python train.py --d_model=160 --n_kv_head=8 --d_mlp=384 --vocab_size=1788 --norm_eps=1e-05 --positions="rope" --rope_fraction=1.0 --qk_norm=false --bias="none" --parallel_block=false --optimizer="adamw" --beta2=0.99 --lr_head=0.00588 --seq_len=1024 --doc_mask=false
MLP neurons of a small language model. Each row is named by its layer, matrix (down: output weights) and neuron, and shows model dimensions 64-159. Each number is 128 + 24 x the weight over its row's rms, rounded and kept within 0 to 255. Numbers have three digits each. A neuron's up and down rows have the sign that makes its largest values positive.
Before each neuron's rows, "fires before" lists the tokens most often just after its 100 highest values on Wikipedia text that the model never trained on.

fires before: "in", "ition", "ro", "rib", "em", "ains"
L2.down75:146119168147121155071102133107134100097092130133132099118124100141091148150104168178140080162131128160143130110115105106141109126079150114130133099131154078098143117110136177105108113106110139126128166137130166146145114138083169164115126100122165122150143115084100143130120133162145117131

fires before: "port", "qu", "v", "al", "pl", "b"
L6.down285:123139110120072100138108088101137157128113136144171119154102158112125151087125142114125134124096094155136148109123166127089117160153107155118140135103100141167136149099106117129116136158113144102120111134138092115108159140130153089123124124137161105136166151134109098101135118160131139165

fires before: "ed", "ct", "ction", "er", "m", ","
L5.down152:144128102102120118176112107115106095129167074128115163102112105149171118085160132158110102124117083101149128146107090097103125096134133117114166116136141214105171113161131095155124148139164163148127079129136132137120120169083098132098118141173144115090128094124129131112100139127129111141

fires before: "le", "iz", "les", "hn", "ular", "ag"
L9.down178:109106157139122105160148101141134074167134131150168166183128124159111167151122139103148105140115130146151146141154142141135160100172110109150133147126106107149136119121139175127133140143105151152175125132131112103117153129131133147143149131124134178124172159106087119128128149125131136133

fires before: "le", "ing", "er", "ted"
L9.down219:143149113163115171138167102103166106162093121193140160134107133159107149103137130147133101137119110124156099080109119139144138167137136126077129115114147099112125115142145150131119116116111131137121128092127144090136152131119128155120109061145116131149120113093108143088167108167171119133

fires before: "an", "end", "a", "al", "k", "o"
L9.down155:122140118133107124153157133128167125147143108137090126138122142112134165148159151128103127116136152111176158127124121136145173152105161107098131147141102146154155146114149135122083152098140120108134134162124140158127123145101159096140066137152127149108119098128144117109108141133128090164

fires before: "ed", "ound", "gr", " to", "ice", "t"
L5.down186:160137084109119156088141124117151090140080123090139132124119127087131139132123150142138139168109137135086116111097143135103118138153127110109123128142129120109125125132104179101178135140121106161145123094153164124143099117166100107105151084127128147161141119149098147130119122102151164096

fires before: "end", "v", "ack", "em", "in", "ough"
L5.down40:096103135088077147088102141096138158092114139132190095132127147139137125093152180106105146140104169122102148139147115173123090128129135148157131158182135114098149117124117141121136133123096146140118147149091150115124134133132149110117122135126138116147108116095102111142122112167126123110

fires before: "un", "and", "on", "it", "ission"
L10.down249:108161154124151122144144119128166070114161133111114161141158079121125166125097132141123129139143182075122145104109172131129069094169165151114141150178127126111103145143103131122122150135134124142138098124150095129118083138123145073144126150094130091130158132110129137188159165106153157126

fires before: "t", "i", "im", " to", "s", "am"
L10.down172:111131111061150159102111095153139131104121132129129114162123119124155153085136096099133157153113095154154131137121115138115105182126113145120120103110113113142186137128119118135101140151124175150076131150102129177096119161150146101126110170124147166139114068105112155128144116098101138134

fires before: "|", "|---", "|---|---", " the", "e", "1"
L9.down360:115103124163163109178145118116127110129128150134142130110151136123128154096079126120099165192097121127120113137175111084125166114138151053121142117093134122162131135114140133134100149094160099118178105152131083152107160167100130091121120099092117094109123113129150141126153150112099139104

fires before: " ", "y", "A", "a", " |", "at"
L2.down184:123141127094145105161138100133089124137163149137140136180138099111139162191152106140127126139167119115099139124121110113125138107167111116157084133130115135141132113132120162113106144149086174135135151157113128107127103083146148133096088137150166109167162129140121092107153117106109164109

fires before: "am", "ess", "et", "in", "iv", "ction"
L9.down129:154142147108115091135173094132148178120088167129134097107111135106133166133165092103129109168142146139154126134135164133141087107080102146157108098116142084120139095138108076093161121103121096119105099132135112144160146111090141103115135146125115127147138127185124127094157117140118174090

fires before: " ", "ry", "ri", ",", "able"
L4.down267:116110105107138118129130130129134139125141094147155110156097159100109207124119108138143146077104132104138112116129152117114132111164141139142127112093155111098148145100124138166157135113116188075130116151111136102086162123094129097121142129088145092153114142102191120094129136136088134136

fires before: "ip", "ort", "op", "ot", "ow", "ould"
L5.down305:107131133143145134127123152134140134158066162155164123153090114105108158116112124126153138134099130141118112170118109135110161148120146132119099089094130125148110122127149098102120158130096101142111134132187096127163151162138159137145097133120143158091080124125155152140127117155109112139

fires before: "end", "ution", "s", "ry", "id", "k"
L10.down120:127116137117110122154120116083180144129124159148137132127153146141148136093130157109143156113140175135163140119165147188119132132150129095189122124141131110128115110120093124127162145138104123128154118186152135113113132144106152157149074149150136142155162128116120117162110125140140128098

fires before: "ide", "ect", "ce", "ad", "ces", "er"
L9.down321:138148100147143130129103163127144140121161118102140099098109113150116135128177135180132159119126083082111097110125118110118123079132122171137166145138110128100112135090145145104156155137129113157121152134102116071116131112157164122132186094195112113178138143069142149143160157145127157140

fires before: "s", "m"
L10.down165:128121163102107144153111127108112104098119141132112126118105101099130162160116128129095181139139083114127128161146101161158127127094135102122109126087152115150093116127117083138113146120099121135129135091124096119157132169102145105145138052135128120157137095182135129126188119142120153071

fires before: ",", "s", "\n", "B", "M", "A"
L2.down157:089129120119128157155113144116146116151124137111100146141115133135137125106108124148112139116135124110098167122162140178136131159151102116121106108128145148096120117143125125096148103165133146140146144105131128121155126226119127142133116171130147113166108113124110102169163123159154142141

fires before: " ", " he"
L4.down39:130131132183142128091137131123080138137114103100150146107134095129082175137123139166138127147129173139117089103106128180152136125135087093107079129099104127084160131129131105144146130162101076109142134110136095126112089118119103129146144144165136111143125111091097162115137079139131133119

fires before: "ing", "er", "e", "ers", "port", " For"
L5.down62:133089112140112130152104104119109127139147128167116123187149107127121173095132139159189112134121125112120123136134125123137141132155157092149120111127138143099146076073104134137136135088066105093091157123142145095158126149142091147141140101110124099101141112165102121115139128146169110098

fires before: "0", "1", "2", "3", "4", "5"
L10.down69:089139110125155103093162134113123131142135132129098143115129128125106074143140138113141152142100120174161128151109114150077138111113091110139125118134137183131122147154136142177088095098168119146140125154172091134107074097129149136115128165169104115128118136070147094136086139096114148100

fires before: "er", "re", "ral", "h", "ury", "an"
L4.down270:121152096160105113105127138157111149149159132093118131091141158117178158157149085137127130180139145121141154108115151132124128169097105098143154117104137135109141086169117145118145185110105110122135099094137139133168120136108110144133106108116091102149144135115124139147155119120104127157

fires before: "9", "0"
L9.down292:123115149136133131101128116088132099110093155137131123091146145136101168166100154163145115120107124161140137138152111136155134121137075138156116150128125133145115145166127156119140132143096101141118120132133166107103131145130167143153108124147136155133074189165160118125157138160103118191

fires before: "6", "9", "8", "5", "1"
L5.down146:123101121118143084095120123101079147099122125099133114155137115148147129131112111138117127132143134150125121148107136131082108107133113084138101087141109142139122119110116074167137131136133118150173144165133101132159108112163150135183112110134162168100117122129084118113146138137125159105

fires before: ":", " (", "at", "C", " ", "ly"
L10.down72:068149122129081115129097105124127135135092125120145131168122147129145163178159110183094137125108085150061149158141166134114163134091110117185114129142089133076158114092149158119148109093124120134149104083113139142138133123091139134125146133130137137128157120150104130130165160119112123128

fires before: "al", "es", "le", "ed", "ement"
L4.down153:105093092092148114124081108142149176141076131102129159159147181145107166107127122141176153172107144150131086121145122115131148167120118120108132163102093138140152162125143129111153119117116127141105094115135102107142113116121119101073138156102149076096109145075114108141138163097103143161

fires before: "ut", "le", "ts", "f", "ab"
L9.down167:158158097156116141139126096113154154085128133183147125122169134095170144134074124133089088138109147121188156136139130078107146161148114079119134123113118106094107113149126154135108160138094127166159104129156192128166122082106124193097087114107139168117162129126134117170125179120142135165

fires before: " |", "ished", "%", "8", "5", "7"
L6.down380:123131117084129115114143147131109161104100191129103119128083161147084125129170107119118127138079109139128125119113143114173073119104115103124144126134153152145152109106114155121114133126184103114131183121113105109138159125108137107121110132154163133103103152126108109122159137081128127147

fires before: "ice", "es", "ed", "e", "ing"
L4.down215:138136152106122121185103105140140117129158104116143104095152136154119158156131124111130164075126141119115156134099109084114111132157192122129095127137118107113153071089102111138157146155134119105075125104084129157133128153162164081108092149149098114147140111105144138152124166151115123109

fires before: "ent", "ol", "en", "id", "ents", "ide"
L5.down344:130081132121157094160117138118133117140097138151121144054124141115144175119122138120136115166101154124085163108115100129114115109122124114099133181107125099104134163102163136142111126138107086149168144104144130101164137167101128113117128184141109084154096148135113114167128080136162127105

fires before: "er", "re", "ral", "ated", "eral", "al"
L2.down70:125171096094145135111153120149135118136134115123101139088148140101152106159133170085099102144124138116154152109129100138153109128138089110100162104107143104106141110116164142108121114172123092147139085143114128102146117175101131172107118141130151110144116120085109105139128114100136139156

fires before: "ious", "ision", "ail", "al", "a", "erm"
L6.down373:104102151100189111130118162114147078115123170139128142135107128113155103132104111144114145100120135093132127134116147110131116069161122147115122115137098135163122078119152158116098150120120155115114144124104114188151140136091133083155094154122054108157125154148113141138147126090138152139

fires before: " ", "\n", " .", " −"
L2.down133:109100117143109128072096153126074124136122097159141121121128143130122100096114116108147095138173119098146124114159112136105150139125132124153128155160151131116164126128124217092118111138130116147106150123164092102141133156143139080139116173156120146100188128177152146145119126105142143116

fires before: "ent", "ed", "y", "t", "ted", "e"
L9.down62:156141105141118147151107135099146145134110108169112143137122155177150129095122139144101165096120084103103130065134119146119154134107116149160141148153112126106101113111128146126154151132100149120131066134082118118133148112152153166134092119119110111169095103118114111159105146126153129118

fires before: "am", "ep", "et", "en", "ak", "ess"
L10.down371:157167157104162158122152104122129107172135139100116116121124142113154175104087126087116119135137116144081121110114118134155153155118149122154134153134114113098150154123122071094149135147095099116137117146111119132137092188099131094106123140098115109146083146148112159161122095102136103119

fires before: " the", " a", "use", " J", " to", " American"
L4.down88:134108110143108147096171137108136115100136135114105124140099078162111106123097159118119114131140127128134142149125119142113097124102101129108127139139147126163145130133122155102131121114167165105155155124107059119116093116108155106104126123148120082133129151095154112130148095154135158125

fires before: " |", "0", " ", "7"
L6.down266:101069178090111115088136132133171100129123143109117171114155132102114180081084170149083137120115156117103160120144141163123100113150120074151115090143137153112123117119092125139120144138147111160124120118143156135140140177133108145133150099131146102118110123109139123118092122130134089121

fires before: "ic", "2", " (", "ican", "}", "ics"
L4.down364:123134117081117137114117111147129133101082114128107153171128139100119141135127138132115149139113114081115082171161122120121099147188152103105119159113143137160145113134067135157157103114114161113122107159103125100117136115134115116170134121111067117125145175102115118148132084086110134141

fires before: "i", "ian", "ia", "ical", "ic", "y"
L10.down24:123144113144135118087129147135112121124122142088184173076127081105125097148119150111089099118054116133123116105118129134164159097173141157131125101155121094121152157140136141137120129134151095132169136125151116112149087082129100085086113169158107112136094105179063145117119100128123102122

fires before: " ", "r"
L5.down347:161126111139165086114141135130093094150142121147130141112115127130137145154087129162162096109122097113114171146113135121151126139154149112129144132110140127097108117122106156144125139134116127141121095138125137140125144142106125109080168134139122146119134122119132124131105185117076146116

fires before: " ", "\n", " J"
L10.down273:172119110138125133080130160136129126120136117152113109112136120125137135080112172125132137114138131127160129125138134120105107133122137100129110211125137102114143117140128178119109129096141105103105156143127128151173167157144109135094170118145157149120138059143159121155114090114130157141

fires before: "urn", "end", "em", "-", "ack", "ired"
L2.down280:113091110106167105165071144137120116112143154116154120086124163093118131122102158144138124136123123118097160127127102139118099127154132123141091135102103131136137135149164114117126143130098177115137121123118100147117146140116126103134122179159126096106111177119137129130088112183114135096

fires before: "ain", "ad", "in", "ack", "ust", "av"
L4.down356:117146123141116095091085137081146142141139178136113134110108114135125131087103094115142143142119183169107157135125160139093112141154144108117128137115145083068094169100149143148110149114115101124112130121126139090139094090170113066117139160130114096160107130095108099135137096149159112119

fires before: "ed", "ced", "ution", "ion", "es"
L9.down189:094108119114077126140115108134131115104158095149125141143114115096147116143125096144084149071134122133151151141128120117100119140146116109113138110087146142133153113104115074133136120146166185137138133166117161170149129090147199143133118141152077156100096143104112127104112137144126154128

fires before: " ", "–", " |", ".", ","
L10.down192:072142101147076120095187112120119109132134101152096126116145133096109119132091122170158132139114086124160146093147148112135129112107162122153123107108175107105136131090147158137120140113153119089150141090132126178123123160133162121131079099111150101118134126133100115118094170132084129136

fires before: "er", "it", "es", "y", "io", "ents"
L10.down174:132149089071106134161169157127201151117134140117127150128156128129128184113118123120124134145101121115065115118131157120123122144098159157087132103117178123095106103107132128120078180087119109126155092162125114116122138138146165153114101164139135107114157119132089092148110118137142149112

fires before: "il", "z", "f", "ild", "it", "ic"
L9.down5:135090092141107149138109124112145069096120100146163181126088113155144140129140114150093137140106118119117133102146143135107127185136153157133122092148105142120134167143129134127122137119078174158111101093071138190154099107114102080139157119151142134120157178158089131116147126185137104163

fires before: "gr", "fess", "du", "duc", "p", "b"
L10.down219:130133137127160150149136099130164149116102165118120099172137159127130124110153187162144134100093081103115115159141114086095134105128145113107156127158120151142144130091155100133108135124155130099160149131152098118160130119146094141136119152154110111168129115102114165113150126112134126152

fires before: "ed", "ers", "age", "N", "iv", "ion"
L5.down277:115142131099152130102136072117128146127140140119099126132084128142158107171133118120126174133122123107137099123130129137167129162112139161128149099161153111095145111110120076109083138095110175127136124130155143116143099115122173095098078089142109107128120153155117113134147137092100153123

fires before: "2", "1", "3", "el", "5"
L6.down8:149116128134145138147145109120137102168112167097089126097160155103116163115117119112145133158133134102183119137114123123134114107113136114106157125130137125126128128111124098111128113072122108099111095146120140126105101129069082114133156076102091117158128131101171138107155063135111088117

fires before: "al", "end", "id", "ad", "le"
L10.down128:131134134106140138126136143120117140131122184150123130117153122140125161183149147091160107147112143123157138101139145133147083156104133120098119131117157175137102160124154124157139103143106080152151129106115112062099143121165140121145086132144127131116112121092127127160118131154123139149

fires before: "un", "and", "it", "on", "ish", "ission"
L5.down375:148125137126103131132136128113099148127130178128109141130106129142148148118104157106118174104154145125104151144088120092106146114173136177111102153129157071144128137080118110119112117121174133138135165130077085141108133131109163113078123110111133119132128114120136116099134136105136151142

fires before: "ro", "oin", "e", "l", "le"
L9.down357:079131173124105157143170101102144115145144148112168148147148121101126104112163117093093135105165123149138149112150129131156136112141124165152120147107104093098145101145080071142140145144143191160098147102106120107130116170097111147125138138126154093148170129150126132124152159079096134141

fires before: "u", "ct", "ction", "ce"
L4.down31:113081120124113108138110158137135107140115130065148165098126122118181188112175135154137141123146103110161103135137128104087120115137143077111113111156108096139165150116165117100146155150163139128131149106104118095143166111132139153095144130141148102117127126090091107106162135144149100096

fires before: " |", "t", "\n", " ", " S", ")"
L5.down58:137114159101149120150123160136115127141164123142107128154148152200146126108143118113125094120106143124089149147140131105138086128110115149129080138129126110107122096073147168082129123094125152131144123111146118142129115147094129132147111160092073113121118150110169082120084136168164158120

fires before: "n", "r", ",", "al", "ther", "ne"
L6.down47:094131125119129138099144099109146083145116142115137159163124121111130092103120117122152126095148133122135140156112135109142168156112097121111133121138119137112165145125085176151119129130091057105141090120121149170159131140068125112127097143167154157113150129107098098125128093099137132126

fires before: "un", "ite", "it", "on", "at", "and"
L4.down341:179142142078168164112104109121106099104129137127122124159091120143104119116134142105107121117177141155138182128092123132166157106116115131081103128108104080129126085115126158146101138172123123123152157111133105107124105097135098090117142139114148093129187129158112144163141130148108127183

fires before: " ", " the", " add"
L6.down43:159119154107139118103131098126086115150143132177132111156112106131167138137130062140095154071130154085121148121143121103126132111132091142122108144135113140123150137113120154142103132142144137107149149164139122158118138121135153064095088115122138116132118142126144132139103139165141151126

fires before: "us", "u", "ag", "ory", "eral", "h"
L10.down284:079131108154145128147128151135153155140174121121182155097143124104127146153154114118181125079165152123138128088155086104109129119135153113156110142150133123128070101126129137157112129129112172098080093155114145082101137112087122146127106142142109092110132153138104098063126102136114135138

fires before: "9", "0"
L10.down15:121187090099122158121119153115135127157107120123128142135156159134107094119099143138176093134130156156121127167168152145154101114159099045144130139131158101180151166108147129131126137122103127126171113160133128135164165130160159090080101101119159124125114122118114109076139138111145211127

fires before: "id", "ely", "il", "al", "en", "ision"
L6.down94:126100161122120140176111130146127149127111114136095137105095124129093183116148132106144160133126125125137154134156109132127143071138118112110139123128102146146199098089139091123134093147145110132177163128124129155169125139153097111135132154131129107120170132122107113128127171132162095150

fires before: " to", "re", "ens", "ed", "end", "al"
L10.down239:098160066117079147152093114128138158125112078134147114095118142113183090171162118112131131135104139083080130148130158113091100143141128146095161168181135171131145125123117136146136131149121134158152141121137118126136134089078115097144131103170104134173118145141112122145122162140169165146

fires before: "iginal", " ", "gan", "g", "ig", " also"
L10.down340:138123091148127140113151137162140151131133101163135137106160087153122088106163092113157114157143119101105114147178145124142129137088172109149155131125122120118156095113077135113131155099086131112132139127142128109154110137143131115112103148116179153114151085119177132146111131124094139151

fires before: " ", " M", " C", " V"
L2.down237:154170140068130099135149118124131115152113120118092119150161138112153115101132134156165117108120119119145073099113102151111148155173111131114089180109119127090138121129107161107127066155105149132119135141111126117151126130113093121123120136160148074134128155129168110104138107157126121114

fires before: "y", "ies", "ic", "ents", "ent", "io"
L10.down323:176087148094098121136191130133075130121155140110146126126158134096155113129129117136126140143140097070129102149150150150124124108124183140102144094119160107130109079095211099133099113114127126134159112121141127167129128069127114132110090139148152110124113116192165160176117133166121131121

fires before: "\n", "born", "f"
L10.down75:125074168157122135139129151114103170112119130172116104134123084160121157082113115138132129100109069159182140158144141126101151141116104116095112131176152064099165109105165154121136124134124131171121115137127119165133135137135127116141137122159091075117169110079134112120157129111117134150

fires before: "ed", "ing", "ion", " to", "or"
L6.down148:111151101126189143093131115161120146133147083131141137141105101097180101128149167164135095130185130114097092137112163138174143107130140124126143153145107084130124160154144127091165139133109116155117157169133168147118136154117116174154121102125146143149127113115167149140127118144107177188

fires before: "b", "ath", "v", "ad", "al", "pl"
L10.down279:137167139134124132103107110103165183073087142124112145122125156124120150094141153092140100116113084147113166106162135141186145134154087150115170112123139160164139121120142123132098123120151100101154105112171065142108137129123113122118098148131112103105124131158134143100124153139148111136